{
  "num_hidden_layers": 12,
  "hidden_size": 640,
  "num_attention_heads": 15,
  "num_key_value_heads": 15,
  "head_dim": 64,
  "intermediate_size": 1728,
  "vocab_size": 14046,
  "hidden_act": "swiglu",
  "norm": "rmsnorm",
  "norm_place": "pre",
  "norm_eps": 1e-06,
  "positions": "learned+rope",
  "rope_theta": 10600.0,
  "rope_fraction": 1.0,
  "qk_norm": false,
  "attn_scale": 0.125,
  "bias": "none",
  "tie_word_embeddings": false,
  "parallel_block": false,
  "init": "normal",
  "init_std_qkv": 0.0207,
  "init_std_o": 0.00346,
  "init_std_up": 0.0207,
  "init_std_down": 0.00258,
  "optimizer": "muon",
  "learning_rate": 0.00694,
  "lr_mult_qkv": 0.5,
  "beta1": 0.95,
  "lr_head": 0.00751,
  "max_grad_norm": 1.0,
  "warmup_steps": 200,
  "schedule": "wsd",
  "decay_fraction": 0.713,
  "decay_shape": "sqrt",
  "final_lr_fraction": 0.0,
  "batch_tokens": [131072, 262144],
  "max_seq_len": 512,
  "doc_mask": false,
  "train_tokens": 1591000000,
  "max_steps": 8692,
  "dataset": "wikipedia_en"
}
MLP neurons of a small language model. Each row is named by its layer, matrix (gate and up: input weights) and neuron, and shows model dimensions 0-127. Each number is 128 + 24 x the weight over its row's rms, rounded and kept within 0 to 255. Numbers have three digits each. A neuron's up and down rows have the sign that makes its largest values positive.
A block is one neuron, or neurons of one layer that tend to fire together. After each block is what it responds to, as a language model described it from the Wikipedia text at the highest values.

L9.gate55:186119142165103131138124091130125084161130130145123153154134145133126117121107157120132119115116098136085149101155116145178130087127159105098101147161097169121143166102128137101084134144164152168172152137105141195109152134142133106146133123146117139124107157130130095087112145137114156104115079108107082180129101144108085156162178148203134167140121132163160133132127097134126111109107
L9.up55:139137151166154141077099173143138153142137130126189123118088091131084126161137168113168104154117123158124117130098095147131126140094142123115156140134102132113142160103126153102139110121160138111155139114105109136102106117099125135094146144148151090114122125134132162101090145122084109102153165150117090152122127118079144169121153123145123127132177121107114167134140123115156127094139
L9.gate178:136139140110148158087154136133145120103167075124114117139147138181174109181149119120124131127148131127130082114129076132147148126166139109154142102091124130154134141106126149128168135131118101084123144143143104143084164136125106148073116136129174128158154168114101152114132115117103119149150155132163115121158159117167108137100118147143139137126157161180118116139154125129145138078164
L9.up178:168092090109110118091120057156103116124148152116123102153105127141152104136126100113114151154159096151144137124105136096078144077149145164082142131143161132114189142136140085160111121136114177103128135118118104130130148072108145113100113139165147117080119142102147109124157164097124119122106136122173140125150122117118135144104163127148152148118180133122153145105148119153135144119138
L9.gate264:089141148131121158134090117163168122143151114154104136156136153115088118189096152090099145119147118106071136115109143138134111128171099126086180092126132086123108153123125107123132143118129129085127144125122180114122174151128134108102130123114101122127128091098086127087152158095113153141175084095131125140139148139099166137121116143183169110123148148143124127127118098092141141114161
L9.up264:106122072146134153144117109132150141089119125141108146136111156094125115105094166106143085143091139131105133153114093089147141120129115162121125136098121123100108146119122106084103152176186117117123143116181104169178116123127110154087156123132084114078125107077108137159112138146146074108129114120107167131100153155147112129143095138158148199123161109127102106132118132088119129118128
L9.gate338:150131080154122110151126154131106151114131119150177150098104112141123110155099076148084135151132152088115104164126157177115141115159155148094120081121153085164124131108118126115134147128108141084114180175110113105105163107132141160130117096131142115135152156111145178118150114136123123117103156110095106156112166135127156133113164110159114156105124124116143159142097096105151126122108
L9.up338:123110120106124144138098154144104138101114135153133110164132147164133174110134127107153105162122095101118072163126119146104180124121089098085099119137080118162180125107161135132156107117118169154164115108168087069164105107143122172118134109119121136136147155118121129118128142154171111138117158131138149075135113105115114101129131177117088130150163161146095159170126138084105133104159
L9.gate538:151086108106136098135115100131124116110103124127141189116132159129136113120108123137147102147138083128102135107128148118119140104099141131137117139165115136121113148131110115128127133136130120114127127124136105192131118114090136142178145143128147119148088151088138141125144103112129122124129155107134106159136083093100131169147145111117167113131111133161136111130098128114114127155160
L9.up538:107114080114113147159107146123127108120112105156091103123093153161146132148141150147196103138133124129107158137111100140106171108116136124153142127115128105134114125071142131124127132119138123111157105121126106094116131171126186107148119135111136111112122140083139159135100147102130118108149115104080116120131156112135129136124136103151142151123107097158167124115116146114107095105119
L9.gate722:149107104112109117116082114129121128109159106131164116127088108144147148115100115144122122157109130167142124150146132149167119124142097131139107174120122157149189104149165117105107140095118127107095123092074132109100070105110102126143148138158074092144160149137145146108147100172119154128127085141140149119183131100109117095124151160099129119142126111119153138135142137127130144139146
L9.up722:145135084112153108124120107103132139145163138128163096127137113111153128147153148112107112173141132129128111113155158141132135115129092086095138129179096135152172093083127140064105150119146184116148114126141140120137110164130134145091149111121088108102153141156108130119119104143131130108125088104096087125087126126131113153139138110132144136115113061119128129141127159120144140114114
L9.gate868:145121109128105106124081132108163096134169108142144127155153083154133143116112171142132141129102090124169124163077123160163122143121136120120112130124125122129149109135154189141130137118120152143112088143132097161139149110103124145142076115082156142141094158138090131108140101135113118114144157127160150194136123149144113171126093102175112161119114169133131144114123117134118123100130
L9.up868:136113130153144123146104147129169087174131136142140148116138121148124163097124146104100131167092107092139114142104096161160106140132173081102106063123113127142113140155135148140125133130126104148126095103096135141153176091117099134142117100104151123105110122149131120117112140141124120151154157151097099165141161164115123117134130110151120141147112131143160144131140168102100084110159
L9.gate883:118133168139130106092127162081164108154120171131111151123128100136089144140098112111149145116162112140133055142156149148083154182162124130183131080129146143143146133089083146116134132113180098145165161140122133149148132149118135138107162174138139123185115145121151129114146130150122128087146120168150123155101092163139129144130108155133155144111129139164145155107156192133096088123128
L9.up883:158128101153107150130175123118083151101130088138119157144122112117072088111104120132090140133126138163117166115126146120123084145146147124165123131149098131116128075156103130106149103147129137147163122112126122133137128111069128129145104129154129170087121157124167147125155127092112141129110117155177078127134121106144179136107131123097146136122154075099123129113110153099136120115122
L9.gate887:146102109155155122114138133144115094144134103109144125164106152111120145128160154136128122118124131129148135140123134119160100170116138116106109171149139117132162128132132111147075099075148118137091121180164132140116147135132121099120085157085118111116146091104124117130138129123144135140110144101171152124075125146151121140170166107139139085151157123137098132179149102111179124116143
L9.up887:146155157140113094156129094172139112153097095100148099154120105104107138147113135126091150117117098103105115129079113107132096140144133146147108161120132165078126093142162123112098143153150135139154110143143114129138138111099100130131114100132086078106106136119135113138075137115142152145163171149145130154128099107123135105125127110135124123137227154160140170140124115103087132092146
L9.gate993:117119100105114139114132119161132152141150111139142099132150159097138144089121163137111098154093094127109136166124074136101157101128134138102127099115100107168137162170108119146099122094124114130133145131114113167084157082119131149119136147170185110131117146110108160128138104145125138119095103148172112147113112095113104147146140170086083143153128153137132161186122128121124101107103
L9.up993:111176110153122099148118085108164098143100156112135126096135125140138111066173138084145126147099151159142117124114140145186159104140151140131175118094077152121125112091154126136138093159148122119112111107096134146141142148109124154112135124135117121141120124133129147154123139076144125112103138107147177155084130139107129134147149117119131138100102093115145113121126112142127129118156
L9.gate1114:209133142142132138100107120164116110134130119112190095125147111148110100115124115146121096176151124148154116124093138144112141127139138075139103136125143144092149152126158136139138132152120132127110114117095077125133167123151132132145089125107183138129127140156100129096143167101112143143119159118114086151159119122110111121155152142101111145092138121150118157105139148108104101117121
L9.up1114:134125120130142110133081082141138125136138101113147127138130125133165101105126097133160095112126093143109110120114157083159137121162125100111130126165121124126143104166110140069128117135117114118147157108130132104148131133144128125107113147118089129163128109118114138128122135084120155120149153157150114151132139133157107222124129128143140135125162144146134139108121117145115086122119
L9.gate1140:120132124124119126096148114142115135165147113115120149153149142125137130131097131111128115152138166071095115121120120123101145158092182154171142124131114122199135138097113159117102138145126102137110150094138108131120117169115123122139157074112132141141141111096159113114106109159073096135147171137169145170152099101079122149147128154118118151151114126125127129153122142104150110113105
L9.up1140:144111147115147125118144140135136158142122088126134121118151105127125139156092120138160121163164123159107149100160147127156156165078120122148139138155159143143155151101109098095121109167140144114138136083161150131136097162097130149158132130127131123147164104087148162091141109128107134103143158147132111122163122091114132137124145124148120135132101172077148157116121133158127104126109
L9.gate1151:142138118115141123105117121165140126121128137084108161143100166103141142099170136093129099126116117145155141118174138082101129126087150113126115147163133135165124132110133132126147123164119121109108114096141134120094117146142184143121135138146153145170167130131106124051175140109140113119113128133103117164120137142153155161131146111168142122089175116077113161153162113134086132098155
L9.up1151:181109099150147152146107143117124112132134159124159135136110146150177138173145148156164126103127104134101139116166118097132137107091119118150151133139084151099126105116114134126155132153173108105168141087119128150084143127143173101135117139092120101126140106118141136088129122110120116102162147103117125125096130129119155090092124107131140104140148122106117134125142151105072103080146
L9.gate1294:147093134170183162121131124153108089142124110126129120083103149150162115111136138126124135119114158135153127130122125115118181129135106100129084125141151106149133117119139179095070111112144152150180140084108132147078119089156124139162147127101154130102122124136117122074153088109075098138114195164107151162123137144162135165119122132129131096213200083113127147140104130094164128122136
L9.up1294:203107145188132130086147145117132107149116129142143160096097107144114129125158106093083106153155109109105135075118135114166179149131157109129146083106093133149121123121160150120120096158163091124113110119163106160138106099125057160159159101145118106109123138178086159129094128161126106140112142116172183168108111139116137112131103144168121116106133101100130135094155116106165100082099
L9.gate1333:097122140113107131108164072133110124099125099139156174117081153120129142152149124156144102152127136114108124093142137150132125101127154120125154146082146163101118170158184177116106148137153124102167122132121127105165120142129170135153136154133130098089125123118151121090104145160155115174148141133114085160144156142125122166146128155121150154143159137152126152116146132120190138125134
L9.up1333:116142147141125115102146145094134133149144079141124091088103101142127123132126142152173118151110115162095123114132119132105114136082118136132129133122090152130092116135150151118173149086144120173150143139115122149111119145078121163141137160111156134127132145096161101116153134151127131146115132131118131097133136154150116144121108163155104169147115145125130117124153091140093179100143
L9.gate1634:132091136090151146096091115144093113143181091117123140119162155143120088154134149080136157123137092165098113150159141129156166113081117137111113075125153131153149095171123106095129126153147128112133138122138103132140109112129100109095140141167183098116143138152146135101160132138128140132102146101092106111145169157114114161126092172122156139107143115126160075080113119136147130148179
L9.up1634:094165120132116160137078123152120159091113119141119132053137163106119110135104110138122105185142076098090082050149143145142110112102161104173092144130128096099142141136116127096149124141108114123150109146136119126156113132163130142123117171126079128125115053094089175109130135119094138145107113113144130109108121178135087101130153127139108155122159127109112142165111146139148124082169
Mid-surname word pieces. Inner subword pieces in the middle of foreign or uncommon personal names, mostly surnames, in tables, sports results and lists, e.g. Jafarg-ul-iyev, Glish-ik-j, Mack-ie.

L7.gate53:163125135147146128087085154088157123110133121120116161128109092132157122103114143120133115149111111110163136146136140139116131093124141103137129124110090152118146109132122145131172156158119108150113124115134155169173117144171154129181080130082119155161121158127113135119053131143118090117129131144148102120154163107119102118147139129134143098138120160122182140110156102150088108080133
L7.up53:155107150138145119117119127087146140119134107109142144134130123150139160104131097130111133141142168126118091153143120136155113136121146115140143076149137107137118141167129156116149122148149109131133101115152113111149143117119110140078103204107122123180136170154128120120125112126135118134085146138148103155165132129143103142170153137130108143132134160149176123118152133119098129154177
Mid-word foreign name pieces. Middle or final word-piece syllables inside non-English proper names, mostly Arabic, Persian or Turkic personal names in lists and tables, e.g. Hesh-mat, Abdul-Rah-man, Zoub-ir; occasionally coordinate primes or number fragments.

L9.gate89:119118124135135116143154131117154114120122141116164141111130118117124099126100081090116127137142113136171155113170115151118156091123152145098174120095102165149139117106143168128120119160104136105140118106151065104143147136084044134107132155146119133059113136168141133121100139148087118119146102096148075159125150119154131129110148190127146090134165119177128148121149138135171112125155
L9.up89:129132148182147097132093152138135115090124107123164134096118119118130127107140141125113144135105142150130128128105115123129152121095174135124145136149119116149160090104167123126098124149112160163124142158117121115149132141091093131128145144135102114071070125160140152118091165174130125120145102135132108159108131109118155126150123129134108106132118138108124114135111133124184122148114
L9.gate359:139163150108097119064090106129099137104128137135109129144135154145102142112125145102149102166134135158139106109123141121105129159121150143139129112131116131147103140130110153123189174144127092170152121120132128149115092111135091166133132087124121122066148133121148161129175168189115142152126124088148171124121133148125164150137133172158138095080112126124103124099104126108140174122128
L9.up359:108112161153194121119100130140112104121128146068117105166134162144132108127109156122166076138114132095121129128118145155096122166078154115153129139126173123091139176111173142109123128087155131155131159146108120143167138145119103102114128126131131122129117151147119168189124076152130077128118121145138141141133178157137145136104159143117137145120077172134105093128107106125100187136132
L9.gate397:149176119147113132096164143126170104131126124132078118195106156145135172179111119129124164076129166152085122091100089172136101104125138144166103104103176163120132164113139114108117143123123092075105125127123147089095148148111147173099114124116167140104151139098135105151138107162117103115083113098116114138107140126149124126135099137124123098136153115128105134080102147134135115128120
L9.up397:117168101106102129128162091127109129127079146129142155155129119111127150170151133150132108155161104147114125136101107123145149122119142142172117168132114137101074110147135134139120099128118124129131154166118157138145147134131128100145141143101143164115095134138101100150134109126144133147102143142135079090168105140135149101167097154158093128152120149109156141082096106153167146145131
L9.gate676:094113138145150108140141146143163090130130139098115121145127163104148125112168100144113102105158120096128146082123145111134069121140107157130095166125106076164146144136161138140129177144119134121130134159134142119123131147088097095121121130143156148089116099082151121109110147128123118139071129066172146121127166143088105121129178113113145128111145152098141113120116133134132134155124
L9.up676:140098096137130140135117099131151129170110112124161085157132142119132109100136077121134085119160124124128138101164122118149119160186109135148127110140094086115130125150138060133166171161118148088131144168129165142164134108104118133112130130148156095103153123156098133141153126136152146085123113117142136084146112188155115125073129132167065083139111124163161137139143145144096065072113
L9.gate695:140096150181136149131101078139173131175140141134079099121123138120150144143109121130137147094149137136142162119140119124102116132136086137120192112111111137155130155108101123114152097145131224136134137125142074146115131146156065133152153141111139132125072108120114140122130136175144135132128144112135090193144128107146098144146163079128158112138167101114137124123147134152090136162130
L9.up695:113141125092120154124077101096106105149104128081135094115121157087117124123098130111141148099149114123142121120122148145169155136117113144160132149106130145161108102150120122118100133126147162107106138103092117181109118107115106127098169129139077141112121161135118114156107137158127111145116111134095188115124138138156102127127109139136120124148134108162122137179119131140105142119071
L9.gate698:143121121155130101130100146106102134119115086170114153142085157159180089150162131141135120119129109107151128122118134147162117124115102147128162167131121132159108106094088134116109154098139113108137139162125151141137145113172139142107140114125109176102121124142123105106127145142132161117128134147114152159110173158125153142131119107130139068098126119158134130092147174136109126121125
L9.up698:082098092154096109118072167117155179127159094158178102121106100134151151101129184118115154123124140131149165131172116124110139098145076134154122036110098157114162099164145178149144114137123102142112097144157128086102093160112150107124147111134106123145146114134117153143109140097139113155110117179121096130166077157119097129096135160134109132115135126124105132089103141159161115138145
L9.gate769:163134140138119108121123169123153099077153143159131122140120170143127159145111128129131126092130133129150091158099133111123162128174128112103131120147126094086092132142115087120145118163143133100125110150107137168092145162143139122145134138068153112080141155132087098155117166101149125110120155105121148157108134118152091123129100087140106144161084132112100141146124180124083108146144
L9.up769:139142166153148141112137158135122131117161131131133127142147126109120196136170130162148152096134138115139078114126139119185132114103129076091137142125101113128104091140140150096130110157106136135163147105115126143113112114087133071153115131123135162142143154123146100114131115126157084108065109157157189132156142133142120093146079122112110118133129113109087166102063150154143113137147
L9.gate772:104136080142125152134141112103151143105158124158094141138123124107122136194125132129120095087160172140067131122106130115148168156123136088180125137149127107123128104156119081110120134166113134101169143119118125089156124084149168126119158162107127130144084116176103136169152102143132109107061125129141127158168144144130094149176136129103089136135117138139112173110137143188126131127143
L9.up772:134125156173120096160094113100170099113118115125146122137121172153165136090159126079137141101155112076071092134144076124121162145146111122146147121088148132127153176106119145120138115115118154118131099102125130137132144117163113129161113132133130105128118112115120112118087127166142152101114124080074140098095083119143117136100121071117128134106125083140140125114095107173163157107118
L9.gate821:152118121158085117149130144103112142122113150155126098148117126104150160105139134131123086128146104163152144091129102163130104107136153124168123135114147110130122075135152106142110142157158148133128107104144116092152104126181090142123107093160138113133164145116136097138133146146117103100190102136151114103132126118095108121128115108128150118131118108163096153158122113119147137128151
L9.up821:121143149115109135072139113118136146154157144128119137126132153142146136168117131073134089131170111134122166111098163130122147142097122098152110160159162121131127114151093150140127152123170131155160095150125131131144163161126152149116159107110089139118114110156146082172123097161092151166112145130159167144108110112135132112109127139149116107135111140128150067103159159192099148162109
L9.gate948:153119175109160120125115078097144099129128177172150172099090069139128095139103117159141126117110102105068137157111148097127157124130097135110118166161162116076168164158075112087152099141108146131137104149161125131161079134113122143139099149116118078123117125120129135115162113137102159161099135138144136124098133142129156128098096127104167125085124133145147133144120128126166141114150
L9.up948:069115121195140086131106086143121162087126092096107108084128152121120135133126115121111144106167173123126129135142135063149146133101124115119182156164087096172152175072137153151152134158122138120088141146159105174085152102105134100138117128115146115110148116141140143127107100098146155147158133137129126119134124122136120091130109161184185114151147165127122152116112139108091124104167
L9.gate991:156130146121106105101141147125142120159146155110084167130134105140160142176128135125089133129108146124156157133138156129122134138120084119158109138142115112156173107147126121122099135150131111153133151137117100111148128120121130172115100134144123112136142110137137081136137125144142176150089142114119141124124159100142137157079111129061106123049123117132167104089145146119108108075167
L9.up991:180150160148148111199159140116141099179127137093124153111090167133147089141132143172097124101117133102116117140115126092141102113123133128141134150095142128187110132085164099125124157177097143091114150108165153159120064116125126109143129099110117115100147102118157095113105129124077097142142136161132100130113110117119129131125152110155120129145134117126151091124135132129138095121103
L9.gate1282:156086122096125114125113143077146123146142179106151147150131129156135106122065112123149105126129112146089136102133126123110144134118134102136138148151132096131153116152128137153133130108113123156131125114113159135133140138121137143116107154141127098091132151151140147157139152123135129092104132140148108139146169113119138168124125136139113108145121136087132159097108101143142140100109
L9.up1282:117137089126103099160112128117128128151158155105116129139120154171176124115136162100177133136155133114097171134060116142117133134139145109142120211154113123108149092159129165141128161131104128142139172116095144104161150110107152100163123144093119141062129121154119101115104133115174083079126168091150091125123145133136118117128092128127105130117179101143077141085121108100072158123164
L9.gate1345:119123110115123115082143099147112124143181147139144153116123120121106197139107138132128132132178183156109140104132121119136156161120095082148163102127149114124130114102126102144089146156119132109137136127179079126104153119128115133145082125084141126157117121159146179126108150132143142156127144167126130127163099188106116138163172146070114113115130110154087133116158179156138167170142
L9.up1345:100146151122091151132138156082148106131156133089099151110130176107108103095101121115149140122149168100104138149148106143108128120092135119121124110154160087118134184117183158179098124126121130098169156141116097145142074113134116167104100159132124109177122118121110171113142109102104129180146112117105091167146092102133137127128127111071114106080070166129142138149106088104106113143152
L9.gate1495:128077123138126149130117086120090076139116102155140140151139141140162138116132131140125130111133153150148110127147122175106151129152089120145113136159128143124139160119154099136131131162105121094144100158139126138100145139141090159115120113126133153120125162157099125140108099118107134107116125094113143129150116080125117092129102169130162080155094136135113098161134140121158097169088
L9.up1495:089124124114095120141157103116111129087105114130156147140122123159114099115109135112118135162070104132138121112151113162109089168091149131115117143126088139151113120130124115148116088141152145116121129150154137181125129128088135135134118118102116147124111129151115152135142123128112105134131130126153110111130174125138141139116114135130151089081130108093099129141145074180126121122138
L9.gate1646:130100139189081125122146105118123126106133085155102153150141111159191125119122132132152131140127187149128110084127075119115112087160140137152126072122116125149125138124134137135101105091141128129124135140135109114114124139158108070145155090144110114074160139098138079155109141166125091139083154139153135125108115139127106123119110122167125137099100090146116130114155176173138156146124
L9.up1646:132130114149097135136169168151111123126166103129119106091079152130066129127124121128064120118152112134147160087117131119138104167127146139156164113121133148071138154170058140125135148095119147150164128133153127113121101093149154148116102140068100121147156139159120085069126119106107119164136126157115106122107146124143096145127118130134130135080153103143167153092157164124102086146158
L9.gate1704:131110070101144111111116097103099144087098136140133146152148173118109098157132134144094126127167111120151139146087161128145106165111168155138136110141120107125129167116134126079124152131126130098161112101100161204145135130117172111170094158120140150123128149137112121164125122110123122095117116135124142107136131169137105138142148131117144115112114116125079129121096109139123122119135
L9.up1704:171159143209107113149146115113121144130134173119152146144102111154130158152124130085157136188113128087137110081073105155105133140123133116125126138100107125101102100126137153128148100161118108109143093125122149133144127113098111099131126158128073105147125119167129166172134108109107124102102166133074117147136144133150144125129124138152124152105145109130129130138119092108120130132109
Track-listing row numbers. The period after a track number in album track-listing tables, like "| 9." or "| 11."; weaker on word pieces in media and credits text.

L5.gate346:145135146133145080125114089100146110108138095118133117116100128131140130165134117135108131137126147137113153125141103115120159130081150135097113142124146126131128098147127117128100094137128126131148178169144104177098131149127167140150059118112119093108122154088089132103087152100132148181139126153174141118160113182102129118159121158169127112155122124146150110126119129134123098136112
L5.up346:162090195138150106142166151163172157168107161131116126130166112124118121133187140180149165117095137153113159132119128106161079123152115135146128138116130137096116134130130115137143106159124098121128116107146134079135135115136129138118106111141145096128115147117122099146154138145138127153115160165099158111139169154131154203111121143114131168098114161108124180114121088144107101129170
L5.gate820:125068129190141151119150138128128124143151121110114101144113121096145185117131183134135088089121144147053168155114136113134099144115136112114117133120132110120126121095106065144130136128116145137121101113132122083146129139136167116113173117121166140098128121118126121186165141141120122179121133119109111140121124124137157117115150130122117127141104135133174173145137131107104150133079
L5.up820:112129115088146066131138116118101159098137154161111147148145154153137146090137155120138161113182137133092130105160156120111100161133077151087137112124200135112164105066114129128107123120117125139132140130132115125129108123159124125112150090094112120156119139132107111144081113134143126147135107129175113149142101121154136160141160128167104140169148128140145133124149138086188146142146
L5.gate1235:114153151175152117149112125139118147084171088120132135141115095118123145147145103093160098099169107147106134129084148135137103128093102112104139150096114081070148154098043157176117146160159154163137140132099156122124106116125139099149109110115142112156091122127120132093102099116142170102146153102156114145170095158114144126123151113093174152110108138150123142164123124156126128105147
L5.up1235:133091117149153121105127117121148146125119145121132100076136134114089147132094077126142113129117122146133116140096160168115113117143089126161110117103122161119103150121146169118113112169144088140098140110127121122153112070116111154122116144111153131112067145116122170106137134147131113112115143158163148160133106140096123139115149104091120151129084137126155149158131046075125123100108
L5.gate1426:100092102165143110148131138105102149126160124133121119121136126076111188116128102143148114104163118101096140144095104131104100137133116176067100084120135145125162126119088115096098117134144130140125114100149114153136149135149122129113072134135066144126149129141144226120138164115123102167130127138158093120146114125153128115142117166102130121098107142145154133127123082103114125105142
L5.up1426:119109144142150094133127088137121099166141147121143129064152160136067113146137086132133100102154118145108096134164149129094153080164109155135126111091176138096133130141135143128151140120173143100114143103143182124134126143169152156128120133138137158128097122118129133089131109122166160121121123111167087131142130132144137129127123126127105102110139106155141138138115074114136069088126
Surname word pieces. Later pieces of a person's multi-token surname (also middle initials), in lists of credits or names, such as Miyam-ura, Shira-ishi, Coul-ter.